{
  "d_mlp": 384,
  "init_std_qkv": 0.0211,
  "schedule": "wsd"
}
MLP neurons of a small language model. Each row is named by its layer, matrix (gate and up: input weights; down: output weights) and neuron, and shows model dimensions 0-191. Each number is 500 + 50 x the weight over its row's rms, rounded and kept within 0 to 999. Numbers have three digits each. A neuron's up and down rows have the sign that makes its largest values positive.
After each neuron's rows, "fires on" lists the tokens most often at its 100 highest values on Wikipedia text that the model never trained on.

L3.gate364:458506443420552514527490466450586502436445497506595526550541538525516573547536534413472564556509658490595443434458507543494470583480494468511563469522472540500443461452433491533449464525531541563555433496585502490462439588449610442534395455439473450503473514515478599466552469380436500422521505522496516503538491460528520510553457497472516536508497513528462528469497580514433517495497498429493480491500591517484430490497512475537489481501561498503593427507440603509451610561580571475600526467500477590457453501525459464416389554541450519367496495453458538481435452549552588500
L3.up364:438548466433595481441442432398550589564454424473540500561528527512532517437504531405441557564470471528451424508490505475475460518503535403530570505503486458487373502487476476494474506457532507543528504574514443534455438524437529418526505604446429431576517491556498476537444482487469453488496535452401449500524473453506554539507476629499482486506502536509470571532541592611490434539546541476585567546540566528574527535552463489470488472386600535518545552510420508495493510551568512414536581407504529525546486475482499435445529511522402465420428409517407463442442530544556549499
L3.down364:545507567510447476395549529536544491520535467520426430582474530513497373472453451610506486493517470553422509506489416433419504413519545436440560561509451491545402528472529498494482536457507430474489503477463462474480443453556506451476510562429540520591467494540548436527396506665488489608466564396567560523464517505484554508560524532507422458500458490535489500491487467548457504505482544552443487552481519526469493548492513464395528504443437514553440564574448466511606480470483509517369528511545597493521587452496486566536564542426551529512568503586421481520596517528493405457
fires on: "6", "3", "5", "7", "4"

L9.gate199:461459497477492514497478551488561500519539491495474500588481419576502533495427526449501506537489538598568600518424474478412547524345542404479532562483461483554497453410469491491446603480485481502465552431498444563453650597484536508403592476510641491488468485554556449484458529442526460564463464437515413532465573635548523493500495511495501563536456600523498472492502493552458580496428500477455483467448447489489456513505531526481463491472504471462534451588453389529495587511532593533529534462497455548468560543482430500527489489588482513484529458461453451385528464495535443410
L9.up199:484535546516568474471544525428493511504449482516505477569456536638508580420541548401501518576455357523409523599489439489455428377460607504485521552527492509475546549462455448484469542420509529540593511467475573593498517534558566450446481459545577517473463577545491515516565451507459556555469572482471429509408495586511518533465483551511544506513490459500596465468538508550421544539407611427523457446489466447494498563557594618474523524505592537498573532533467477458476548568533496474502565469448511541539524511546458452528501575523519479476515429568453547512572584523469493509
L9.down199:442518547472484494516483438493478574536467541495546450554399505463442470396553515498467450508491459474445538576535533513511518511498601516478498507558498458433543566503493428524484480534583511472507566406488586490512489409448517415427503442473542421547474453486465472542543503501402536404470490506493501552467374568505535455541446608433433399558447481582571431429496485441531544583447581558501511524605465552451507521415526608412572501493518466515535491440514561465509505494576505440444542464503497418497530466610431495484508515418623470501481529541565575528553510492413529519
fires on: "an", "en", "ian"

L2.gate177:492457558508446522459536503509547409479419471534541431513485503487480483565559518509436535529490528488551449572575480509437480486413476484468540543516491464542468430478455484520526512515557441541547505499496506545558526485486402532525401382446460494374525456493501591504473482492480424431484454332460486460553452527568468549533428550498435406504492465488440456543494460515407522580506526478462455571504416543467477521378555544480480534515552516537522380479569623413548499524479620446522514430441545447524491397479480531449510417447531574415498438558524472421486439549520515463
L2.up177:515454505449435554391615430561558502541469523538509460517482536420445498607504535484449583584440414465506516504548510510493527449520515491527515462486523536567377424526479452484434514506467481474578593474484474509449530430511531540460508454444484608495587488467506485564507485547468584402483418449383439561553462449532488421456502513481484411526517492501514520554510401502534462477480544509475451535450477505495493524484519565476454578512539428620484400418545561516480481487444542370502466517529480463617525452470524539396601521481545482415497488627459484470508467500474430512
L2.down177:538511509451486506448513485526433515462540533486419556494496489448444574472458472459523559595489503409435573442433482496572596403539454497504467490465499622481424532490530528484464435507432491467510505484502496525415501505460580567419542464562513555543577450491494486555556492559492599531478468497566437481530518528508528465479600417591456553501444479589621460474511443532547411432485483451552506405449579458531532510636488445495435507534514405518410496497473523599479458542509412523542455607632515576486549528503537458436531552527540490527502513498479561536548562528418494483
fires on: "i"

L8.gate15:497515490504438520394447542495452541401541491443460480413537494518555487451374568500543462589529574540466456512539494480565496492482491529535482436456469435450447507518593487498549545505480448541466475444532530505476511494452468578574571456518457466557459559459482434483569525488499382534469511445533441541476499562435619469538468506470607501535527460486488433515433460483480499436424434484580506528523491469558425552400476429522569451542527486552570442535626607515487557408456501518497462520603511507536543473500470455535465594442586514587459448466546430411475536504604554440
L8.up15:441423481455493550520538571520382494469592419589446516476535489464505606578450561448532584403480475557475479476501538584521557477551599479506501567667491506555514499578534587503503455553523471511472498487603510540515560494381595637473514470484494456508488479532556570532472494535445529520457483508531467452473455445483542497501575530518462521536554454459452493521480506415358476519559460534500551526555578521567416579451500377472538502486513552479437455540484513465466514448437543552501488534439504480422517499479468571516530467477440503486401553492492490440600543506555492483
L8.down15:446522557558522495584508470467526486537517500488532490494565598525535416486461479477484522488542529573478511605482505563541458613400391363558531486448473451562530521450462518464429439454503515475501435536378454485481451546563471425494515494447481411528442551503506505501465474398549443602528546417451449525539455413475542448487530441510460564554491547540502555474525524551490583486476531556482439463438401492458598527449497546579516548462456547533537516427399528509514521624541516500554549561556454565500494526489609453451463539510541454471547444491527535501521500397421566439
fires on: "; ", "th", "v", "% ", "av"

L3.gate268:447589529537441405548488460467478459485553542506494440446491514562469501474443468497519508523498456538512571474506528576530556557501558394474561379451568463516538440436428484491477545550553511505457472517531509499501496475546527474478547442456427569533498463414512469374571434483534487450500484376573483537491471426443452526589436494551554502508530506475453504499503583402450436549570462350492535501421444432365486468421502443444404540538471453491496411449498614501463534517500615458455532439516486512464585541507481526560481483486489444499573489414410547481487497488512571514
L3.up268:529581479499510458467544551562530472524427479491443517457515440481507599547486472501557496449502426521447567501403541501535626486549500377491520565513515423576475492449492411468481624628537503510517526550427527443503527420508567443471546437566451567550470421459539400514583489525506488566381426430557502593545510587537536452509467443561491488371519474503502533518567502498610487447562516411511552455420523412550506488419536454478478560519483480443481439501557467571467492487484578438434494534521467475532534527475524552533541482555458518537565529521417509530449535503497523556
L3.down268:600483577486504549509415579555476520540400548559457520434514454308515482530514495549450614495462509433427530487520554452466419534491458482551427688583527505593467512513507459533549494513573557496545513551447574533529485500468548505434436449591510481544446507548465501508468548502480480523410487490404504515412456468539573495441479428434484471480518456611499549505517427557546522435466480496558527487552556462587487523478441481588522413532523523492464498508554496531501450460390511496444524513531548436579512476453459566457468522579470470448488501535511472570479528449460446477
fires on: "il", "i", "pre", "re"

L3.gate220:475493483555471521450418478400408527392475546552532467500461461575475483449449425455499565442451514543485488450491506552526454527471557402533513472509541457512495438596452526494412476508599453538519482476537511512533522504456592508504462442434416489462538391395401525472500510427535520467473464451522463490511518550449493562506473522521468489514462542525469448577403524457524456649516517473497393441468444505445454496429520498409400535377546433509468441528524552525510509592488480486571496460429446502546537521548459535459490388560492494514533502444481483498568548352542431582
L3.up220:523541475525513452422548486504464549459495547477471502531523541497493419449465545463444513507539436548466556475485520560530447366534590456524412512493574388538398482504524407500447614460540398430501537540518597503536469526525524470416447511508528437542524431378494464563493473425537495584448488467478450487566446561401544571435459468441520486512565497571435514537464470537502467555472528405473511464378530520538498501520578602512515464540538491468505553451540546529469476448439484424439571525481481423562505572487462502468580471428593431622467601480481515498485490516522497547
L3.down220:501519560475561499607514479502526474620540508457506495541491519400532540467537512496507573552541576361500489533480541509503441509492534468425454583513493477530455536416511537471521611550470557488573510529485444457498498512539494498472438492580512533602483535529483535492499473499519496526517498565528403504486387460571472466524447520394434532563584499518577540486508420588458495419509521495492556511449530468539493403578505506548567405550447529534602478463446481435467440446436499549509462530555545451525491403447496449445517625545526455508361472581565459472465499630425502468
fires on: "i", "re", "con"

L3.gate246:575394461513624531486493511487478517497495416508560504457526511457499421580502526491571536455537522509508477504496489589492446350508459444484524369487493507475585542498437459582466526468497543594484477485541437450512383608481501460459447441519481631490402502513541489494528503585514558471444495507562468480477500558430391570569496427461558544453487506514551504536380523497515461532499465393542504348513447487512557463467445483493494415515466406538472543438459519414439519548504496444510530531558475538539452447473521495511389508447471460474561488481510516510486389514479490435
L3.up246:484484480490464397463531518552524580469525455506524526544468529524436462532543499488416431471606472488490507569475512394393506503506514456464452491465469572489544554508552481515488552625455511580556549441475533491506434482431412447470499515572505551475446532495525484503470538547548559516416542593498517503584560563557460472534505618622575536461507485565481610472426414481531551531433501491573510467544540531564503489521436512409488502494507392530447575467390375396435486575527485462509532571528504532522452433495473499514442474512427427502497561529455477393480430525484565528
L3.down246:463465454504467487524511506530545471516548555580537495480525490466543457425534509487524381577520497556400533515514419413536543500446413559429499657486497471481420541476532543466415485462530615502444478507427526567513500450512511389539581464499524473495499504432609531581537528573407544597543479498479497517473418547556547431454449581453486438506570500444396549476555530464433486578459478539467490569507533645492504440529593458493442476499532566492464490504469401521526510525459461568494471463471576459505543469578590588516525483484510476416504494517430433436485491525540474507
fires on: "C", "7", "-", "5", "6"

L4.gate175:437564560491523517527433457524588487519468434433466494531399503543615550450499537393489594456595568535542525499547442601496461548472505486497493535501466559597502530475424520532506576573454528584477482456569509483465700605506483493478505407497515486514506468534436498412487498563572533541422456453501447541501563552490437477497443554507518559472545527545472410522456550488461525397505540466553522491458461551416463383521564553444515532486484461521501464480420428444465494620574471568492533490513467456477494570457484477551535435560498443464524525562482565523448460472511510453
L4.up175:484499521463534530472498489458525450492449459421516465527448530506505541391494517464451573434481504499479485526511522480443493463461497531516454493528537469617491520627533452564513443495403479549512488457586524558412522579509477407521502488514568506562487568457500490475453607528489514495477559456477441590551478535519542538516425524625460563454495551545507528406449548484366485495497488309570470479453516511587491435495479531509472549578552489474458556493435482443483496485605543523457479387389390520467418449514512527458493440525464527427494412507471465556408452532573488545
L4.down175:514490526497454441508499489469492479521542544557534546522520522516499440484569522489530508480434472417545531487453468465483477485491590555553423457456518478456437537542416336581459515464562542525490557434508441455464475458594528451474516534417485466457590499502501559574530507519439580478524493406485482511432408460532544449564504558415397427492475471468631471523480475371493501504442507590530388413521467441506473581465558511550430384586548525462537497523647521510501487551552548517476575520520451546482476488558487462546430533523546511562517549473368523532558474526496475483
fires on: "o", "an"

L2.gate242:477550442487458519500472416403532576485556452430566510506497527562515587443463468493452527588457471456482500486564535519500378538569547579449510442538496489503426474545573532561525420445488492539510510499532495504348398571492495413501498469533553486392467395448454507459528502503493491551514542498489626535468536470462391503547509612479550488472523480598527515456540391538503479461509465548489481563428534466518454463633529431473410500574505499450491467487493479430494493518586488538480548476497534519407512574583550498474409481498556517571473439438543597489466519529484483401
L2.up242:385577480451477648499525519527501431469549452482407507469533538446597544495438515463469531589482500521557560507424510544479526561513526584459552455471471537508430492491539491587514456531563600525545536516595431534521378546487525505446574527418514405473567507593520504480415435530460442467515501495546533558531469486516488481505499527486497525530515487477539484638476453525459515485505480596533409546568514469552516484496484455580476551445554530476474386550518503467443493535444474498511501441458547475471582491521498443338556617537484494478539400582471470460512547600518447520
L2.down242:460476523501506525538566501399488472473555451503501444563542486476409544552521470586491467503411536411487492511464527455510491414486576607506568451489506437621471476427586468552503499573536556522538533590496397480564426458525505489440504550481546504496487505527559409403454469478584496516486558589502537502412456502474510526398536506507501529540495508597457539434434462479544439479603552517500430557559418467506466431516559485487476461471473616474447492476528409505546457484372476451410501496581497549470497479483582497519476599513515558507526430554583512513498460642515452492
fires on: "k", "K"

L3.gate382:463594523465465480544448497429493550500425536518529436456505485568507573411469523509509472443542519482460527552410540494442442479515537462522497487476453452455397492527521532575545466536540553602440544534418503526476483464557569460486559490450525503529431546378549519492487429536636548530426447499545520537505598486501414489595459542495475484542521540587521463547532421485530465503444532502403416501476555491498449415512442479384458427518505473443512572468460494585515479660524550498523480453440507499409536503479531522529411441631546416560458480486473519539491382461490514491
L3.up382:525536530472531526446463543506529488483510557466515498557603477573517483523485483501521446519466478449493432527529526449366497441509637456547472551508491470475512567491575440417487617476522469549468515497590585478486574462404473528506484478561585449483551453409464479508486473494448546494430444519517466449500528603447583521510505547470567460412533402489440453531517433498550566510425433469533537466468439535497478520429554522526636516452436474435558602432562510508469469496517471447557540446554535475624444505600465449469474476493495403529536582541435564437547557449483556430
L3.down382:539555531523374517384409429524619496512486540552420431537396530468576518455454547566483471509508491482538527411576552542542496456459462510529462477479535485475510571604448488472530526442536480505451491478487498516413428458540465573488514479528500551538536548537598474427469579472418517487528545423480492418552499478552544466571508463521549502507408507561598541590587500489513539583444440449419473455489524593568465487497576472491546573478518523465512468577548495445506562412589510500533515492509484571536518493414487458550548471495555502435534437510515517450514578473400573376
fires on: "| ", "ne", "re", "n", "for", "e "

L3.gate362:508455468489450521572563429472520455481507528557462503477476473485462488572467495477487434479474533589511635525528578518472451443451500485440497415492492604452417470394557468519455412470537491509472521502531458543449462609507494502536551477516530485441551575521491553457449499493513507508510493455559570578383580504480479482595499608428494380473449521561590548476418541543464476437472494467546439440527493456513441511533504588541438505553454544434511421526521589500536470596566494475562426565528512546408422425538472519528366451423535453534551467428466569504455458455440500501
L3.up362:514477493559545474508578465470505500457458438421474463512548493426419494443507523538507475501463531492499471438579547440539462500524544544653476455480399489539410467465567504512469530482496472542530584476502379494414466533500472502520616516502391484538457537529409501454425448546482550516481518472483559601433549537532549425514569440336508351490524545487557544422476482529540489468545501592499578511531540492467561452513478500492380594558423425502525445555574565528562522451484512507514478537587481463481552438563575524491490554544434530554526445472512558471502541556487487481
L3.down362:525469516520592487600519508551483480505502514396467522501436513535395518468561458502511393522431534424516492537497535454507544474511589518526571486450529434520497449441464478485574524415513459512492512499563487527518474524497603442437488610387488398476482556476422484436518446525558524524490521607502488515472491456540497452438486379442524440498526553506539453476477552406543499528499522599451459616495537484387455459440509501485428537473562574474442541531485418496540431523367472542390532504562465472479575491541614465537542520545537409494494462516412507491499454614507502448
fires on: "K", "Y"

L4.gate370:583430422498533522460482473496556569470454496544460463502523490576578491469478502635533515614493519526470464562610501416512516486515472498576618452510496497527550399498564473404514553472459486523554460494469626524587505469396554539577483511480564407460447428471586479504514560468486515483511538466595486492476437537454463484513549390502592564533497404452520463543511530443514540587414570434505540537555432553550542602516507500485510414468508511488528336543524565433476518458538529550542502532493504557564473446562526479513479512539555525562556456508516511488515471467584506495
L4.up370:480517414518376442550540433430543550421539526544417476528589545503541642499471494429501489511449507511508536485492494423469573518475520605536456510452661505510463506556503437492556458514525576527585478407446563476404571512473521554414492475432531566535536476501519522526567496405557543470470532535569443467432498504547575445533589502491527474425546498454460455534520545499476472546457511437506454401456526479640485504508516577464417483493546455441477554469493503531538517386484523538499478445577468482510444472424463617496436484550549546441528526479550491405474497513500448489
L4.down370:352416591459552576511491555507406527561444470467514495546443469536637452430472485447501491519514439529478526491493611596552412467479556458497568420610386526502478502502511467580428539507470423482409503564551519510506442452522455467521518559522521426427498483542504588467492482508429456540548534433424499557589496451525393534573508525537530592586578483544440543466448407485482533510539456480508510487408462489403450531447495441543492484459515508550479446497533542459424453503553430460483536488496535523501505525547482405459504478466517467508532535492516558459602426460533567511
fires on: "; ", "ov", ": ", "v", "ish", "f"

L4.gate310:494519527573567493526502594489542485505444546444539556550412530501583503559472413395489492526526570492456431476567558512554488526475519453504452559522589423438498483562475474526474511432429548510446505452526606494450427463558527543587536542504478482579488558495547522550417459395530514367512485511524538578635486449591391522527498555461487552477594585478480479504463546516501593559481549441479596524544487503457467417481552521480492543486477487549578462612397551486430498517582533405516493506530506501509502479471524491458473572530507533465568461507454590533598528538545517439
L4.up310:581396475559441534447496556410541450450487475500483486589561593426509487432468502491401472388508522521514507409520526502503599528532564550442454398550558477568546506523443531430455392536576457442458507472566481505498382518494530481484501583443483433495430506518517481456608421456565516446507562528523503544469385618577523450430415443496464492456533561424496507560541493522556499572420495469475489472483507478537567548429459466456467522605483523539429439509501447434481511524477465384514521462483471444531500458465522522477579480458498500508544454426537573475439525459566500478
L4.down310:585519536452569551563467507558491547528613453491449499474426523449469564496503500507545462468450419497560464566539555528446473469523439506503452526520481512475460483461461503594561551505564487486600563471575543587395569421544488487483524423557488492512545450444517475481485514553527463611451447510463423411470523450420536438501572545508426476516449535578530389431500610517596510495538455580453510514565539443451477490581564483542521508456474462537583478520521520536497493515463497557484452515512415570426471630571585560480560555546493523399475557491503532556607587520512492545
fires on: "n", "l", "12", "1"

L9.gate122:536529506521449529517584534417555511455477528449478422444449539455516501405548438527470587479516569547470487546459536553353466598493609483516532508467424488582504494464548564488495459453404440514550439437468383636459523506477528558515492451499547535511478495542513528515526486421503488621497556514584576569463538568446490555543508521550455559461468508468555469550350519428437553608458513481469452519503479474453436494549501491541556443523519582469449483505480550566486458617528495470520502457395438562510552558514468486525498426439551572507474491454488587455488478537459470478
L9.up122:480484449553423512491495475509540563548489457586583539465555437549475457581476467483569540560506606547492506512447492510499582551574440466439540505411555564493557539456453473544524472617514583448500474479544538509520608482544563454446553538439466561446577490560535500478538539548490548435414448523446466594462503570471453512464550615559453573557447445508547494471420547545466466443514603487471465494493495532543433504492475505513500459453417498500475481407478547437483504468400426477497480536519483550514393530475480443459516472552468538601440589502530597591524394464419468565
L9.down122:526485581538478495554494573489477494558527459439550508523528547469542543514475544528552372492421557458584503515478461453535519505448500456512561654494513498495534498545458603509486476485453602555500580471489552458455548461535429597509503461515457521532412424507592612402513448505479496491483439604492504494488484528466536439596527518602472490472543579473539475447492502469586485547524410576547514501493450439435596528490503568447472454464476447532480529514553526488518411477457353538534534510548469604421467524528546520437553582500414482559473526498400521545542462392500536513
fires on: "a ", "ia ", "ore "

L4.gate364:538489437494498481470426413453474444606418496470503461490521540557479401378545504456547512431547503528483538443382446540499475522463514532438479473512434406506426436436495488532522502511511502534439485392594491431538568664416473434464543513519478438446485418467542516442476502446547477510562476435499533514457505512526438533553525498490446515468462591575442533488411507501468541563503486468568481537453443501489357550590518570404454455505469437488449545496494479504548540587494529550534472513545511508409478476445472519594487498508565443572483533527495389532398416513502499475
L4.up364:517453519562541582561463440489528518547540494536478524439479403378564528485501488516468515426373478437530536556483488610526438476450442561564492543532492440492475595528569511452440542522540455472508451468521466482507453504514473576508420445505533486494486473467559417506568522485519394531463411413508508349527597503487540461492451562421510593534395506534530520521471546561489475515529531502524587498465513476538647454496579499555451369478458488442499508509425594451491417481501502569495538549496561556515562439474507456473537499512597436541479541449497472457548417514480569534
L4.down364:449521556552503622581532444528509517556485486562601510480480404422554465497412488516435510548352414519464492576430539460480492481424567520574537504600529472567535560528532449443494628525470549492455494436439512482547527575536447430519467466573519556536424503515471527539579531485511465475567478419508491542501524495486462529449467591420472557500435509495540473540538492555500471515473593467548564514395559426475532536536555439489425384509483424526473484555501579501560539466479558493461451511444522497528490378373496487471527490462460517560513473428544508514532535512478534388
fires on: "re", "r", "ur"

L3.gate381:540529611487441416506431558544526534438506483531430427417577499513426450433416436556505502442473497446447496490464523566477486537479566481508515524504527497542530550540502463519497458465629459579397430447575509525478553551488528449520542532469440521502489517500546550467490520462531430524431472456518550480454517518477567491494486569461541519447414520562571504612488497491541451420525472431526470445417503550417453448441559450375533469464597405476452508518512514571482455530628515531523461463519450462466559521553455344565497511613487497515514525410520530586492430471434460443
L3.up381:553560459416405532502399481605529401432500577461465477448539568521535562489421592502573467540504543509523546487533454474479488502519528474472401410454449590431471518478510472584538483563607448522500519460538487533533521592438463549601611502410442521505490482500453487539484509506477459448422576488532426480504475433433476430485460498468468511523468418530488486527493480483478423520537457426530491519493571472421413616461381444490531487546633467478460457540525475489518556478524533462535511554452468418495516422529407554444481557649480529546548476548487523509463494486472490512
L3.down381:553517486464442551444541441492494510551504416444595567568475473494460491412469611506509588462474567490545557582443520530467496496582582478470523540514498544456455435517496550448491616484512544500500430508453527478585564557477505539501565516484523508433454448503555468489454459578517498396446510372536500602681479479411536520492500493493448464551561536462463498558547520543488469471484504481487446529558520538490400473545435529553534546492484419560508488537457490428556506450586516474433473456505511460499531537608478503585471399438575433466603532407548446532462520502582558501
fires on: "ec", "oc"

L2.gate225:567503453434466408436491503364463501408457493470518490504575562545540537481470528520508549459453522428604412428573521470477432479523478425455566458592488577530508451528520518516428555511526532544492511476482454541449414516396530486534468499503426497524484550441452511479471484442451558492461525538484480468477563451522518452503514482467588520491573513473445499494494454486510456387591446361505513423583567495529473548490447570511484482523570525492570628437547547402418655431514529429514503463496479478469433598459483435435453515557445518537523528507549540489413509437546526479
L2.up225:471526455502460592443577571467520526465432512405573498598509521566499519537504491392455599471498545409507483511486472435487449493452422464522531444507487517507502534535515509533482605588534442564550538494477520479458467484473521532500439480449496405556428485523422573527535410409461533469459532487413488438522493391563457484520551432421542526538576605461505572459520522526497409444590415497544528504572502455545499460475538475491540519397469545513503545488499495452496617522522432443522578460457557533471533515424510525469434489522421477462377525484440434444432585454580563556
L2.down225:503510577466556521490514478549508463600484457524504567560461463434551490460495619470511438586549475578484527503497488493345504398440555470474456607521569461477505563466520449492485522474484513512503589477507498480499434517519525449460505522476549480598558515478505498488450517565479535550506540440573558540466471556553449486538496571522448464575411452569564466495535541496487598551408598534445488506445500409481503499499664523495552551483529569544556465641500504518548456525489559560455559518455447548514522440538569531493536462528552486457544444658436564522600502529453518495
fires on: "an", "5", "6", "8", "7"

L3.gate249:397541550487459443530466568534538492468529553465454454480447532558559554521402452601481467436545514514559450512531529433530446492379488462517537484437546460467627441458502510544531543522491520440566544590484549542476442500516348512528486563488483451498528541511532494478375503456533458469553566572484457419506477485466462508517491556551419456465534492511543524512471436445524569530571532543387479521463516481425525501500425477400537528395616463389544506492498485448507441529510543497550450479474446572449428461450444629455421503507485518538512444458483522485450448507507416612
L3.up249:484506482495516492480493513388424466511447494536466542542579494573546546428509516419481489558474486445592562512503540424493491512426482511504509502569441437497423460495459473619515470352467458553445578469487531558508552541454466483475469481530506475385554595507480477442496456515473522528493425513573447381407498580511492479501533413547522512463458464499464500564510548557441633579501515409466543465600545573508473499383472573527529525538492519451456452425424476394478561534519573516513543446476479409472427497537577469420551417425532478536531427496516509461462506498499552437
L3.down249:445516473526520478552481448588571542461566561474560464455425520498486536527404486578520445407512515581557420430470453607514465446414505527547597498499591490505585474452457463543506474553448406403535428563433530440444540457590455565513529533471507480611501450615575484543368527498498524517507482507403549568498553431471540393487457555501444498423479415519522482461499439519467527406577497570479539509412521489435484457503506474458498490504528517463566492504579544483510529413500525568517490456541502618466493482514489565485458534562486551514516509520571491502540512543437409543
fires on: "n", "iv"

L9.gate377:515576539480506549562469515494473530501501473591503455509570411567478505460425505481587528463560443518480485502476457622453504602452498489438522503560488512461463517475543514517496554556563483468516441541432491561536479545480520521506482503473595525510553378507417520594490537470429534499537517362460433507557474533507495565556474601496563551370506469515536473637546597425463586463561558470562501497503446447520456522513490445543610415476548489497586504446517378471538478549531513455492514473439498474488527530483480527555421491459550592546488501410593480479577497390440461473
L9.up377:458579522512394504437555438423517547525452542443635464525504573540538506520521497449510517539528575547535415521500456479433451494528440423495511436473569596556445438480462451629468476422569449459494516532475474529519482594473496536538511409484558528465378411570575498530437485440517463432514480511482483561468506479524492443500548507523495587564422495441518527425480572505521488400586442479477431485475557570501449573434528470415546484429497436512544434536570468450558452460486586497496467392472556552538525470539423478556444485498488496504553457389425498523458480465471445552
L9.down377:448538452451526483499429515509520466453458592558532501585471548538509506457562612420498567486466450558525524497465428526450561475477510625463439540472526472442411522475591505491501531532493431566548448558447471537488437474571518465469512516439518491471502460525451486477563590494487510510432569349452455508555487504474544504581502635504487379469503425537467583562526519530518534568551589501531577458551453379537487549531478547583558586492457549477554556507445479537460562525493452436472480486468623483497530515494443488571525422408559497557521519506526485507526519477576468378
fires on: "oc", "ar", "Fran", "ir", "por", "st"

L2.gate293:525494526533522447587498435441449391503488544567523473494483536425372539508484416542395490451506532491487571544499515501477457589538570551577556507513418511470564437451496545548449526551576486481404399512521578505590598493587524496482427537437438430490541446462536417474526464483520492595459441432552524532466496574546601480532507469496545468447471506491424500460473560478487517530509549542447469545492471527494529459541512472559509435444488420478499499419543493539484521621502546567444502434449428618509545510561422473518498558497462548569607511573434551547496472405465541450
L2.up293:506444548418572458475546548513463477477458536515495563576483458388491528533443454582440520486552422514453522518416570549462493579474603497483510489461491513499492442507512471374406569522568530571520510522467570494550595452585645445431459566533464442585580538518548453563553522555483439596461427499492509482492556462494555487497495444497511506479523434565463565493509425512567551589523486441489454581479537527521522517525529512631522483398550355480575438498540472476516499525494483508403513476458442535584469527552463459525546488533447496496516545563450513545462471437586518467
L2.down293:484424544454484543479545573601572572548443452481515470470501395569563547526508578466518415530535466476471444457442540476467502524469454412389513477522475430557438514503503461455519507490456477582578570487457465517370462459460504529549547529533584571539470622524392597447505509549521519428545457509456479473502486423474401486462482502479576530523474522512461547531479493533550479540563488473483442492565546470524555526495528507510531440511512545555518486569524508432481440438457410472455445607576580496527404534507501534472384427565460434470498483445460454478375551556584527572
fires on: "oy", "ound", "re", "j", "ov", "also "

L2.gate366:548587470441589482509528474530543476588444550559424511463460510599471528530500510578476647502482506638469415504457508568441426521479523507492485523485516469528548431423478431482489512474490576503445438577545491620597501468477549495472466413453478402525513456522459566498443530475487517512514461445526594480435530537492460553508463510568511492454522546530531470467516576456484458546452492475404482466541431510474447502549506494433556459484582525468582389479446470523583503524541597480469440555389538453485444547556528502555405348566473566515518490464516496443452447571487478485
L2.up366:550572440462623435511504537502594556511489565471428486596493468560532410499519479561469537489499422562465437480449572530472507538531624501568509415463440493535533463489415437515486505555430499455555459551480411450539503463436503492485565487448476469537501500506482499582420532492465533503515606550489576481484559581450460558454501589527514589468567512549546540608500522542513551553462525494493538426482395483481540462535582572541505536441613587562535499488464424551495529465412455491511467561569520529555454489511544542452453395495530427399508474540465472448487443493612467457
L2.down366:516439588602518553420494530456437455514506464422537521584510435380458493458543483480505386564495505428545519450537503464543498577522557496524550553518470531510473600564529609491516522506506486523589595484469496422436575533486452528495520546489510546494457483434435499525515468509513465460441535496556435415516506521464494471584525497392434604553467507522544477577521397487577581422482444466581514527469544425495554403521441561596487526470486509535427480470601485457506574477470423483481452496523489480460573437549527430488559592465531401505400522487440574507590487501493523505
fires on: "a ", "ia ", "ian ", "i ", "j"

L2.gate51:510499495498445469584510514500417389557526453455439524400532511518459422544555576464595397536421526502595607576517545520497465551455426421479451549456449433540536541516513547541499438517463582437424480489508526589497507563474611495448470544466566544482492590502467514506470513501512436517568498481543497507443544582604457510532481535478485461457380469506465522531558559507416415415469472440496445512578494576516387412463481524505463451508500567478532439485522493485522502498470501531451491507508510481466505454419536493551417426514567551449475336509479473464393491502563457494
L2.up51:527478446534480509518512507528408482459513461451389558448542464559504476544606509504532417378480469546524592506538575499585502483491525506519406517434490416575523484557545496441501520526393530451497546531518484524503555460504523493437476575510515483497506528553419405534400420568458516462536550504497515509478548595576528555457546482497503533494409507527479568575551557536509428485539423463536484462597542562560444446536476455529439407429548579485513506489467434515507478512403391507407501506532490511543546419473535513565540408418516486452455382586508493496489499401609475538
L2.down51:497492453447538459483452488530459563452438474523514410551572470488539479468508510490459546430520416441430545473452482497541591435531562605556437474510451513506615455523489561536517650566467512401576603445532515454484475362454454529498576428535474482492472447555496441497502534538532496451454520443446488438496565520372548536467560522424480568590570492515459529482474507462528504532563447502500532519427487532494520506569418480463483515441584575541476542496414488545421551553524482548504544525500479478557491487612484466543486512468477488466499622583580572499609532444514558446
fires on: "am ", "com", "en ", "ub"